config = dict(
    d_mlp=512,
    norm_eps=1e-05,
    positions='rope',
    qk_norm=False,
    attn_scale=0.177,
    bias='none',
    init='normal',
    init_std_up=0.0417,
    lr_head=0.00528,
    schedule='wsd',
    batch_tokens=16384,
    seq_len=512,
)
MLP neurons of a small language model. Each row is named by its layer, matrix (gate and up: input weights) and neuron, and shows model dimensions 32-159. Each number is 500 + 40 x the weight over its row's rms, rounded and kept within 0 to 999. Numbers have three digits each. A neuron's up and down rows have the sign that makes its largest values positive.
After each neuron's rows, "fires after" lists the tokens most often just before its 100 highest values on Wikipedia text that the model never trained on; "fires in" lists the words (lower case) most often at its 100 highest values on Wikipedia text that the model never trained on.

L2.gate284:486498557459467509526524458502519576602521573484595427527498503442459507526475444546577530534462550512515554485439494428439521535440514545522530470509479509463498487544474524486447466515517459491478543469476521508464485623504518500559512524558463533481500433444443540436512503459486489498439496493522547454521461458453510530507494549517568474465482449451481573526491552567495519463552
L2.up284:480423588471472515545439485507494493540484470501464587490506473478443560511537474483548448540516453519481505548506481479462463508502431592429506498470525490509531478561397506455420515465515502440510516468464465464493458518520503532477455497545500551501465488570590454542482512433491464576498463465444519489436469603462470544490544465464496461488538606482521439495495425563521523547477
fires after: "u", "b", " (", "if", "ri"
fires in: "july", "building", "built", "january", "born"

L9.gate152:456444528537557435497441472477538488489509492529594519421508519595488530502469519601503440511521549562468461496455491373552479471502461482493543470529491525469541498503485551536486463543567469463584503469534503394455536506511458485418444492476548525469519501460533538530498498532452532499512521514566447438557517531534506463533589453469507502484442494468562485520526463531482542530536
L9.up152:507498467551414419433516475489467476538496526462549486487498486442484513523508471495483485525527447527487449528485487517524477464520470483507580471496529459476481487504504552545472452533523506497503547486469516584460521554530426553472522636481504557506472503485461550522462525436431452518484523531505459471520569607411556494556528514502464484466438475549493523579526457504551515472537
fires after: " W", " the", " N", " S", " a", ","
fires in: "united", "world", "north", "south", "west"

L2.gate495:447508401532485505512560500540454554513555487557462451551526476563566570498500439589517554508453540428556456489526430518458448571509452517504495578480481486496458494489524541534495420463514491499515479456458424519470529482410401486491462496599534495466532456471486542527498483486513416514477443505432516475549447494487467508595595571406483451447581536514466475456480507455476539507548
L2.up495:497519525500481527502518480419502462517599503513509421530507511489480498479505383554530506524418427477482502494582483538490467479520475459495559541454551416533548451529499540555443413463534448496481557511500480538550526466471493524604473483540454481467488427452487516483435440439525457537473456554467496512437548511507580456532514519519510479489526546467410529444557534465480514476507
fires after: "ist", "oc", "ar", "ab"
fires in: "local", "district", "of", "christian"

L6.gate71:538460480515548474516569466467474509510507511492470532505519466464430497486524451497480545517507561519508533459478505475466452524559496576528540525488558497513525556483514552442468585464460445440624480455549466505489427492519476472526480463492479492510446499508523549555493472453552485549463434496528492517421471493516531483446460509508432448370579480557488492481496485486414550525563
L6.up71:513565490519526472526521490530467492491515558455517484570438543536444567488552532523522498524532514501441527472486557442516558543510425529526519536551503460467523541515524518503482485514491519507524476481455532535544498529523518452528469380505519434540516459497538506506413511568517532526406475475512454490505508534479577479429484501530525561513483541496442505470549484430492470523500
fires after: "ow", "e", "p", "b", "ed", "it"
fires in: "however", "members", "hospital", "medal"

L2.gate100:524501458487548401489478525536464492502519483463471447459561498463503549493452444517480534501532557551472499575482468541394442525509534512471503457560499524452520469558535469509524494469505470408460507542511501449455543488498474446485382480489549549489486550532498507527461489465494563510466553586518495543532555494565500460496585526518474451472544495542441479524483481504407468514462
L2.up100:499532464487504582530437473501472473527509549447572560470548479521486530511509492533504511509531462501518457432486538566497437469509495543530491477554527449510451494503539537479441538513536498449520455539463447503534448545485491477456533472549547515487509524526529491446549531505486519502508593525482522495517491435579464521459501435525526549498438493563540424435524470515490551496502
fires after: "ist", " c", " ar", "at", " p", " C"
fires in: "district", "around", "patrick", "criticism", "critical", "friction"

L3.gate451:532556488481472465562442560560518498479509547461416513541483548467476492469456452508534549491491557426509443505448472533540538470498541476499506466525492492449498512499480399516454546449522578508493502501452422478460569476514494529497488498526524500507504497471545553518538545479488487559498542464447469525491513574502514436396483423557546432527464533559541464458589438546527510484463
L3.up451:487479538501491519461503509491498587459519497456510490459442418471545418546517534466555574463501547522522451517521476483516533525563478477548534474496472579527499516535560484465447467518500539422417448462498502444537498545558486517570487514531489463413500529481558550537431439571508423479447412519443571482485542536515557544502507470525526498466507496473475467580477481508522581523454
fires after: "st", "w", "od", " w", " m", "h"
fires in: "system", "model", "network", "writing", "mph", "this"

L9.gate183:501392505575519516496447437554560489552521427523558555501452550474549483541431505529496574567556582459514538552497582485537481481516484497495496527496579478484536489492522504457467526553387507450464519509514505537464449493454524565526544510459566510563454525412431452514593493522487546475442562504480479522468568504528482465546491485525430484480491544498489498551496496543504541515566
L9.up183:462471465534513487492491470482433535551459520496510457513480536511565532517532507509460572500470556617457565496454458552550463482492468523553534559527521538463573518481450559544492515465530527516485511468487471545531479482406500507489472447487525542526557487531478555540473444447476491481461590452550491568502410473549518516436543492463423513489546515556515495494505490485514522539538
fires after: " g", "en", " He", " s", " he", "er"
fires in: "was", "senior", "goals", "go", "goal", "goes"

L2.gate463:488507478523620524491500477449541558471486537501501455472463490521504529418465487405495493522525571520499526577449501586487439501446538472480508461517441476490582472506483506470506521493564486460546484527519523473498471544531356459498533477538588518417485499492462538466458568472518440488472473441547509535494527495497508528478417422509479517453496498486473547473519514498524470477466
L2.up463:507509468495480500469511522494537512523466477553483500452457513486491481437510446515536432515503498474504537478530507478412486507459612476470478516485430481379421522476527489455578467536574511543541513502415497536512477491474492506495544464521484441513451460521473501443469498578513448453490519497504448465515589482428546458495529388584549416487510528500488532459499498440494573488550
fires after: "e", "p", " be", " one", "h", "le"
fires in: "of", "began", "washington", "contemporary", "academy"

L6.gate122:446500471516434494495452507507528535454556520487523535468477478478467482434465473474457507529467519542460452458425545517546562485476552449455484554490499532465440509522533428520546501459507464495421530405543543555510527541494556511489505521513517473510548453399580510492507522522581517501449452526546433579543465543507526481463482442458540470504519542472554460447472470513416540500524
L6.up122:486510448454473469474532441488545442521533487510509579492441464446568488493597516526463513555464511498515473524446509510526537501505519551512498445502604459488624575543503583473464514489473443525513465479529453505444521438535526437533514585490477492421522469503478501482500496561550532515485489450545473490542443493463468489519495555413494482532501521385509530533498487474430491542469
fires after: " Jan", " J", "ab", "e"
fires in: "january", "july", "briefly"

L6.gate236:516458584488493457480485551474495505480506515500499484547499413483480527479553506470551544479462477498541511450450460464486482509519506495532542480566541466493548556525520477509481366575537479485519466503542431492478507528466493444584576551551553425536496551466492511502521446504464422588505470448575516505491523532536506458473572547506447525555480499517494455565479515521498471441517
L6.up236:539534529442510430534487440501504539519472472453508483563517489526565546476462488496497487485523459584516474486488428473488561533538527488479483532513503476565532544558500523478509524546494545488552457516519529479519449475467477478514514525507494505537415474452511508475576482493591499564527498414499484524479555446496510522445497455477504496536505452410465594487493522392473571434499
fires after: " Th", " O", "h", "e", ",", " includ"
fires in: "this", "however", "on", "while", "included", "website"

L2.gate92:449495450473524422590524523522517495517480487521493463527432509494490483540486505513521560504468490510539500562495506486568468526467494437505534480487511380530568531489489498481504502451583581534538448573518478491567512481425538426516411531461432496448559510441532554517444535542607481500485486459562541480480473551516499568588532502546461422480486497529492486551541569477566548461511
L2.up92:544490533395503452545528498561474507491497543531486454514504513515502483561444566514496533491490560458465597520519523570563542577530586523433561438505528455522466481558473552492545468452500512497491563428469514555513481459480495416504562523503542502516564497522505477518461538535423409491517506452463421468540530550559501470519570522553551485506501484551484444525485467510553478520540
fires after: "em", "op", "av", "ul", "b"
fires in: "people", "democratic", "david", "population", "attempts"

L7.gate268:496522449522481486484591492654467499489478563447520463493481552522501393484480554511510479489483489474525490498463453485496545489522447504545475495473491447455569555504486539402545523493508503488433509477504526586475545523524529502532554509507550427423479487485467475533529461561499517498483473530564499547500527521500542430547498600505521521502540525502478554544484514484503493470624
L7.up268:489515522493535477545501465394459438527462492524517535618504525507511566472550455510478543452476541574393501553524422519519505513482540499545441507468501515448495451483480501476468518390506444518486543572473550545563512590537525535441493512553508506499509518452591529500480471486455501468491461538507446507500467417474456581473512468514522448515485504488462418522454581496521486464486
fires after: "ec", "b", "er", " f", " al", "am"
fires in: "album", "records", "series", "film", "drama", "albums"

L5.gate292:465561484504478506486542499508476509614539496502441499500524482531494494490471410427553522506513540521488511469510489466475419587445479505518516458537418522544541478496410502523470468561587513491475504482465513519520558520535589496480462534522478513620533496518480493490499505467498508554547534519510476467492476534520550536457565569505481557485528547394470509478499507554473455463462
L5.up292:510460558554476549518538474467491469497478553531474511478510530524497557476450449661506568485464481560504490522560577501488477502523501519462452501491504585505482456605532473487469438518506526488486535515489531468466449437549508531437472533550461517557464475474511402500519530477466529508545584555521537477534474502582548540518524440491431497460565438445454521544533526478528538521524
fires after: " an", " e", " ar", " c", " E", " Ar"
fires in: "around", "early", "century", "another", "any"

L3.gate476:553584516445457557498542490483496479529513518475509462510467494532575454526435455527542484507482479492511496491424510534508534437504470526533470464475602564500481507445473550518510524535512548580490549457442458463462548598530485515531550559457457509440484540487490511516469409470503482544399473529503501462511473453474439535505476446493511513457487460505437495565473429547512527478522
L3.up476:532543505499474463539427498455497543512469574493493433489547494617516519509438440481463479560509569449502464458480557408558521595477519437547519446529451518490473475411509566541406521560469429447431433478509546506504506478514474526541516533499494493479457490465473581501462523462527486519441477518508439546494437464433549503492500516492519476460524475540496414450458487474527522460452
fires after: " to", "n", " he", "re", "ound", " are"
fires in: "town", "known", "held", "created", "founded", "area"

L5.gate311:564472528440500500480462456441498466573517520566520586481491498525449563525502498520496480475441494443460512427500461435468473467608468590506526467511481453441472571468505480523485509542461526505529509458488462570506484474563505534539546538480494532509565398490538467482478453521469435508490431479531525408487475489516507510520578477507549516507533557459476461554507508631473482483500
L5.up311:494459535492497450494521418513476508478454513468507512535448503483507516457523536476522550498428491529536505514505555513465534471494529506449502434453452470433474434481537480465494494372593554517483498491520526522453587455555528527472509446459475554526494461499568536541398453512495433488521509451484516510536450535518475552521510504556521472480412493514457551459519506471499573410495
fires after: " be", " was", " is", "re", "ch", " are"
fires in: "also", "being", "are"

L9.gate157:558525544521540499537467496512463467602507471444534470509547471493514452522523521511470530512541516446457516526563534555457536480560578504484462456520482468431518509504533491470523542490437480540530569538518507529550561457483521521474453477521518529545568624531509529573459483455524513463464514529499519493542575481492543477448443501474525515477517517509463484599486530548447428477524
L9.up157:435562430474556514531432494515503489538484492483420484515497449457536495418544482491455554462546478451498559540469512496605440501495498535468503441466517627508561465517480486462516491479509547426544498508461499460557508555529547515514458435473466509480580511563503519491518518508506462521513467519473517500460474578508540451472454464559413474520564500501472486497516514489495540395519
fires after: " th", " New", "fer", "her", "ly"
fires in: "through", "than", "york", "three", "transferred"

L3.gate156:543495511560555502489424517537557518554541470524541463513491552433433505479507452568402483491543480388440496489509457560466501441471510505453510428510529497502519466569429427447462520459482467532546574541594458476504492514468490511496503470503490505460547531494505484482466506500520530583473525524506420488469500517543538485429540447555528559444498446564515426497475530475528479501463
L3.up156:527436552476445483502544484505486550508540496454540549528464440482519475511491475494548483502475510510451549481433517540446508449425543486428405478485478499542497482494478546532518510505447452474468452543454478494496456388490493533489496495461530564441472443497436466513467482462451520524481388448575445551464539468522537499495487425483528479493497505513586463538451489435554528478456
fires after: " St", " Ch", "r", "ru", "iel", "he"
fires in: "states", "china", "austria"

L5.gate466:509480493561535440514468466582480529487488537523496526554493528512488409502506495562547520581505474459519456521498547542504502516498482548444498450545521519553579475512476539439445525533453457543523486475457448494442526549442585546526508525500529478481540517511544461494571501470481490569452482518511450440487477525464424497509493506480437501541486474415471491568609528544497431555454
L5.up466:469507517502510511498462487518522484595491466488512493506552491518506505481533620495462439508443452498520518466491438476461592460537474493535488473463505487518416508524506455487502567543505470471469522552434565523585546512517559488564492494497492507477502479427450494442504410436517466472471491446534439540476535462487492407560454417491496509552534500580506507474445473493513467541593
fires after: "er", "ri", "y", "ame", " for", "al"
fires in: "years", "year", "german", "germany", "friend", "former"

L7.gate67:505495459515492529525501535472445471471570503498533453575522545440474533470531494531514537394481469527480464524480485419502424519499428500484473527487475523524453504563481485415453509467508514484569454490394439515509513440534535490505534534532487495510475525516475520387449441537492446542551501516575556519521512435487512511470484457473532465506489470499526558484475460500528519508514
L7.up67:469576456522572500470531585544539531475512494459529455553421466445498479505466531503536492505458453509463534521440602476464444413463497513469535516514470434496526569475494427529560473476493474549552454454451439478499440448508544501499499440482483420479513503514479524460500440510490427506507518542473490476475434437455544461479542549572537505462538451512573524504488567456478488546474
fires after: "u", "ug", " Mar", "ct", "ec"
fires in: "january", "august", "march", "october", "december"

L3.gate299:527454487487496493515499541513510461503501498537590511555503486531440478493556534447460514510554540472516494507493511535461493465426528592529462501471474485447527487527540457484540450449555456534504498525506481463514558436472509487539514466515530456470480532555492463479549509464480519504409494456486453517518544461416439503469491404460556529533454523491494520424535478543519507502511
L3.up299:406499505530535529597488498488516495471482501374453470488530489526469488518440487483549478547509488520535538469491509520459490538507494498504496486432461492513521582508476504510468539514521458425446535548511545459471503501558467525531546470546575495528482446569534478489434483531533482450482531513442548481549447476516455476516523550609480601552482442488540474540422496526517453536534
fires after: " A", " includ", " O", "h", " S", " with"
fires in: "including", "october", "august", "september", "april"

L5.gate276:419515460525461464512487437505487439424504458504527466505511505512468502467416479507457559524453551497418552445492449521474522490423529497498513462468451474533497451475461523492502570554577517468479450465464469422448500479528572532479527414464550522541453558545417506489533431542525473551510565518455591494492548529536439508430465536442498426532582501511477540553523568478518470449506
L5.up276:609447529485522522519527511479517513441478556475487517549522487486497521553473529377574514509482431487525491520552551483497554512492555451561555508484431488508545555481460462450498430497476535464544490546580524452476516480445484527537457569489512493535499502467428448465466491474548485528447427436582517468482556521529481519544503496480472462614472573499472462493475484486506489517488
fires after: " O", "st", "or", " Jun", " N", "ct"
fires in: "october", "construction", "june", "corps", "november"

L8.gate101:503457527557487508530496486478475432460501425481516505539506464488476437553531495465523523516509488525485496454536502465473522498441523562537499513536464367477455525462479561442516437512472526437513469466501469478440578545536490562481530486504518478528469526556563519444556432441543510552531456510545506478450508456538509480461556515482495511519506551570444511516493541493471510476592
L8.up101:481501485461506526499513509444568533517458514490492494491547463486501539453509572560398561551460481506510461535519456508522561498539556481508463450548476470438534535517511488530528536515532554573524486419439506458477456559488441543501522458513536453450431443499468521509407478475429485614479567451451500581474469504489495463407487508464523523547448524492513507455454493548543485493524
fires after: " O", " D", " |", " S", " N"
fires in: "october", "december", "september", "november"

L2.gate302:483514522495462551483446466506457441549540464541545475463484479489543541422486494521439478444479536464492454464538469505481564491516596570526582502555510522533445500452433523552549503498537527528536474537520453555486446462551541499505552432504497430527516508502474518392458496463454487526478617516500493535501477436561466493481530488521497448417559577500498547608498590479515506519457
L2.up302:494452484509537494429521493496446514512467632545506504490393418518505555534509558467515506563463502512508432434466478503460529542522512518544487513611473510468542388473555531436501490528451447469467563509538460503511513538522505556459539544493565489553487476521397470511492476494455496485518517480451540443433459451495470511484559521486514502478523529572475507496504552510470531542516
fires after: " bec", " be", "iv", " is", "om", " was"
fires in: "became", "because", "become", "received", "being", "becomes"

L9.gate408:506475522489448495414506523539415490532572490414550468517484541472491509573549508518399485549506478511447511475505460478497493522439494418470523502504533504463552550470501503518532479463516483466543510542612547465460508566555455527466536485495477436524417523491510527535463512556480566514453494571493543489551471575501539513573587430507506506523517440502536457488450571476475493513599
L9.up408:431468505487549492456545507575462468528529651496487480546521520493531436488525472561418510498431479503481540465493468533447487518501485478555475515550507478532502525526436543537561477533469500476484459485543525451490481514488470564529449544415497514503475450415482474460544503479527509536508520467515630544495432572518450448508534513478465481528453561491512467487480478554470448518439
fires after: " A", "es", "ri", "A"
fires in: "american", "chinese", "maltese", "japanese"

L8.gate187:516531540441469427547478441460535455539573553578480531495520531503479517532473516475472491534476513464536518520435507500457474551488517552467472479572521563487527452557536530503604515500556523531550497494482459532481521501472437565421486516526564452479543491509417463453499503485501469547534516496528597471531559581514491584477595497479514461556405532503475530468473475551478527472508
L8.up187:443504512548502535451526491620518425497451505534526589495427484517441510436502481582526453446484508498469521502546432502475518489500514479496521494445485559513484457499528539484503448438528552546558549439472526450509522489578476433571494478486573421478527481499440520570474559485539511518508490501488444477522550479516459469494470446481580469469515530526469477530501561503473530555459
fires after: "ivers", " un", "le", " Con", "ut"
fires in: "university", "until", "college", "institute"

L3.gate279:505569539465491448543468521540539526492536459529443470503412470481488534533506492498560495489481481523491563503555554497521491500468563482469513499526480514537511511460536475576538546625473521528558475523507473495577462493512490470455485536479549524511479527441440481495522434495482496516438515508455457511464440497496580518502424494476508500533468535507537431481422549483461514601437
L3.up279:466455513546550512540444485522546474476435576537450477471504487503451452497498496495508496464579546434458436491498470543539567417454575497456436482517486481466583529483460492523545470525507485430496548457523456481494434451527446524468517512498529551520469507504446512479521510502430469505531495480531554492533466501491528555475460540527500512588451518463495432530442528527501446485387
fires after: "es", " per", " in", "d"
fires in: "japanese", "chinese", "information", "performed", "women", "kingdom"

L6.gate18:489515545460553476439504489558521472419522484493528480505544513460490532467515536514571505498522499556539539426440536473538523548545563433475473567529418547460495613493525536428527515497521543501490383525474480525465474510479564461482519505420513509525509492479440426535522495450461543563530572441499517543530497509490482519433562570548533402476467488511509566515489542575518490483500
L6.up18:557479502475440517463512539531529469423527542510470481534513435483508548456557482445478534484370478476506542464461521434498439512506447460487488532498533450468490378462524415492461515561466473428553506506495506524461560492527492501511553527567438544476510471496492528453437517473524464543506496449532465506467496513489487493466459568537567482534555482428421479416453514417517455551510
fires after: " Mar", "u", "ov", " |", "ec", "ct"
fires in: "march", "november", "may", "january", "december", "october"